python train.py --d_model=160 --norm_place="pre" --norm_eps=1e-05 --init_std_down=0.00571 --weight_decay=0.014
MLP neurons of a small language model. Each row is named by its layer, matrix (gate and up: input weights) and neuron, and shows model dimensions 0-127. Each number is 128 + 24 x the weight over its row's rms, rounded and kept within 0 to 255. Numbers have three digits each. A neuron's up and down rows have the sign that makes its largest values positive.
Before each neuron's rows, "fires on" lists the tokens most often at its 100 highest values on Wikipedia text that the model never trained on. A number after a token or word is its count.

fires on: "ic" 37, "ot" 15, "anc" 11, "al" 9, "re" 7
L9.gate98:162161158129130117127121120113135137145132108150167156121101129089106105116125126104160121093127182185158092159145150105117102134133145098103138114167131109089105168128145154155109143152119127112137146119095081119156093126168124141162111138093108136136062115131079093127108129134117094122150149150162111103121123136104094132134137121121143163124124101166111085157099117154159164132168
L9.up98:177153111076160140144144106122149142158106148171167158174117120107153165114103080122160115121119135124140145106137139100118128098108090135142131129133128097132141154100128114135143143162081139117117134153101155113189126158173102132128146115116139164078126123160107147140117130143099128156141091126152095130129109115124085106114119106099142152125115128165142098157157130155147163125099

fires on: "ist" 22, "ident" 10, "ember" 9, " act" 6, " f" 6, "ed" 6
L9.gate24:145152137141118131155130131171120117089108135123139145108128088103123143125139108088154131175070116095065181176106157151156117112122103110138143152095158092131145145132117136124083119124120086150142109162118136122118138135150128130068138132105141111131129138097133106115127133101140125132122085159148162141130096108150113129134083137096117101119127166099176136100134114187150141183102
L9.up24:137131102146116115132089119137095149102134125106128125135077107142101094096174143129146136141128158107118136110143114167128104113140108156168149166167119125124134142128123144113179133115164135145064089167111110113158114152108118149164120128161158094107123116122105087122149151114080161115110124116107146122109157161146134153104163163172140111121099130120139095154165156124111092108109

fires on: "," 56, "ill" 4, "oth" 4, " cent" 4, "ount" 4
L9.gate239:144127110097158167144092141102110130147095121172151119142152124114092104170100144140172116141107129162121123150133108097113141102120161126174120109174145094118107105165123120134132101126141115118135129102145130131155124115185116127120116108134138140137097108094110127117141102194094107114130152147108126111181139105122104138108171101181127096148133152163115147177108095134118143121092
L9.up239:130101155121107077110098110099114162145083110115156115150134103168133109096144082149142125142143098144116156106102114083140160151148181118157090099130089124125107149106146120079162125116134120172097131129129101143137102153176099093142127160154156153109121094116139146167176117133113128133110129138111162112141151097136158142128162125153153154118102143168109100130129143103141122116116

fires on: "ew" 15, "if" 14, "pl" 14, " would" 11, "ap" 7, "ould" 6
L7.gate188:157126149159124152126182118109135106131124114111137124153152105133161101159116142138161117132147143123079117152091111117136106160122139111120173110140123149110133142129117152113197174146109124135160124099113082135114096121118110138131112123123073155138100102114124135071131107134110113142140104151132127133104128079110161124128138105106120109164113089090156163148090130120095166127134
L7.up188:165119148106107112096156137119107094114128143104161125113146109147089128178115133096102164192113122195132120119137108125125115097151117130130109114164126138115094091145126138080148152099116154077149119119125137158155117152132166117155068157159106124139129149113099168097136119108145117127173084105118110156150153113155139120131159098096079102110116171152101162143135111126143154123133

fires on: "c" 10, "ol" 10, "g" 9, "oll" 9, "r" 8, "ul" 7
L9.gate435:111135098123131112143102095139119121146106103119161103135123152145153103092123120149185095128099109123155115145141135168121174156122104139140122131132109162073106119074112136107120110118153101131093178153091117103110162165121155129135148156148165094132133135146080100142155132121122121156125107119097114135149140141130137141138084158105118125127144125093129157146116128125101153126108
L9.up435:116130143114102162171140118142098119153120159111138083168111121160161142103125134136139123082087126110091099117134118136172123152090122124168137181133118104105158103157096130138116146150146111106167095116149119068110146143174162128162119145160149158104121092144102087144137100097098135135125103166132161134108142116134154102135124121142147114162156110107126071146115138173131144134129

fires on: "ed" 34, "oun" 33, "amp" 8, "or" 6, "ember" 4, "ad" 4
L5.gate270:150133143126129157128130118117156102144119094125099148172094144101115097133137133110145148107093110135129161155136146129161133116115136121176133129139142109104110172136124147113159121142136124112114114158128077116131142107133116099103105119073147145126086114068136131112149139122145163110093109121141171170154133169057140152117134154139123128130102103106138117104086132101182143173128
L5.up270:129101122109100119089139120120104156115143103149130120152162108163143111077119183151131097092157130136123111111152141120071142140122086136136149163175160093126131153168095094144124143130108140116096131153151120130133128142151120143116076116126159108131124162158126116119134166128127202134129119106117115100126113150109145122113136103149134131096218116143101120085183156128088115110126

fires on: "ed" 48, "her" 6, "own" 6, " f" 6, "ished" 6
L7.gate152:145109126152116146129077119114103130122088116092092170143146176143168120110167146167171133148077110156116151173160109149125087107132085147154110132118135157126158098118115145130164123114116145097134108125154090117104112150163110158134110110137158125102114129111156096171136119128126118140145131126104146086131133118099131124152111143155162134111088138105148133076125179133121156119119
L7.up152:136141112202112123128111084163153130149136126092126088084088102125150141151150126125126146144097143126076143157108169114084120117102136098104129150145131128128139095132152140136112118149126164164103129159129144123146103148103129120143146125112136135144131104136126123084147113122108155138080120125109065141170202149130102139110090172130130090125087133113119100154188144116123115114132

fires on: "ap" 21, "ation" 19, "ew" 13, " as" 10, "ow" 8, "ames" 6
L5.gate117:158139179133100119131125123131142086152101155104097130132132177126156113088120146127147115113125125125087143147118165170126079097137152150158112129129096118150132146125123145114167141104129135141098124116176091161120084135191115178136090133166091143115134119137171113107111109141132192081173133118117170102126125108123155088147140115140175123095145105116129109117108116098112158125114
L5.up117:126106103090089083126139126131119110114142145126142118133098082113128141160118161128141095131149125133091174161152093085123071134101131146107144120182124166094153177138114131097120139121108136127133134106195151164135105098128100137164111134126111114123139093109147127136097136162159169102171100114113124117107120102132206116130132173165129155092092108166098131097100144136095111104112

fires on: "ic" 22, "re" 16, "ol" 10, "v" 10, "oll" 7, "al" 6
L9.gate394:168140155135120087114093112116116145136105129139134089157113122057119095087145135121143137165114124116168171121152176145124151124131123092101102140174123113100167151094126129135096136143175132133144150087134111106151122148167149152153139176128171123124141145135088087178133118131114153146126146144121166102096172100119138120129163113134118110087118128099112129164120105134110123160108
L9.up394:145132150158136113154094112147165135127142124112139135119131100144167140136111098127129101119087122158151130145114149108162104125104146095135137141104099162082137152138148140138099124134088111122117187160162112126129146180136129149149142139097174155108082127157116096176138104110083126105135163133118105100099097115128178118125148133125137079121131132132124127146114113110076106114123

fires on: "or" 28, " Bl" 25, " Sh" 21, "l" 11
L5.gate198:104115159106121110102152094071144126119193105092136111144132129118139154084162116125131133151113112109137154119146114103102176104149129128102131151118123122164128172139129072150104134125132114113126135062118126118118147122123125149132149110183141128147092113130097103139145129086163148087153127132139137147152145148139130136108127114114109125090147170163146136140090156144152120127099
L5.up198:110118106147134146152134112118104151120164117138114135123103122107143133138160151138137104084134147118136107130128177090129179167145124104163154110126152144140127157171124167176185144132090124155162146099173145147089109127153152088120108157151112116145128124129173124085135103141129118135127103136089163123144131107121141100140109066129093127123093113130150118072151150136140143165143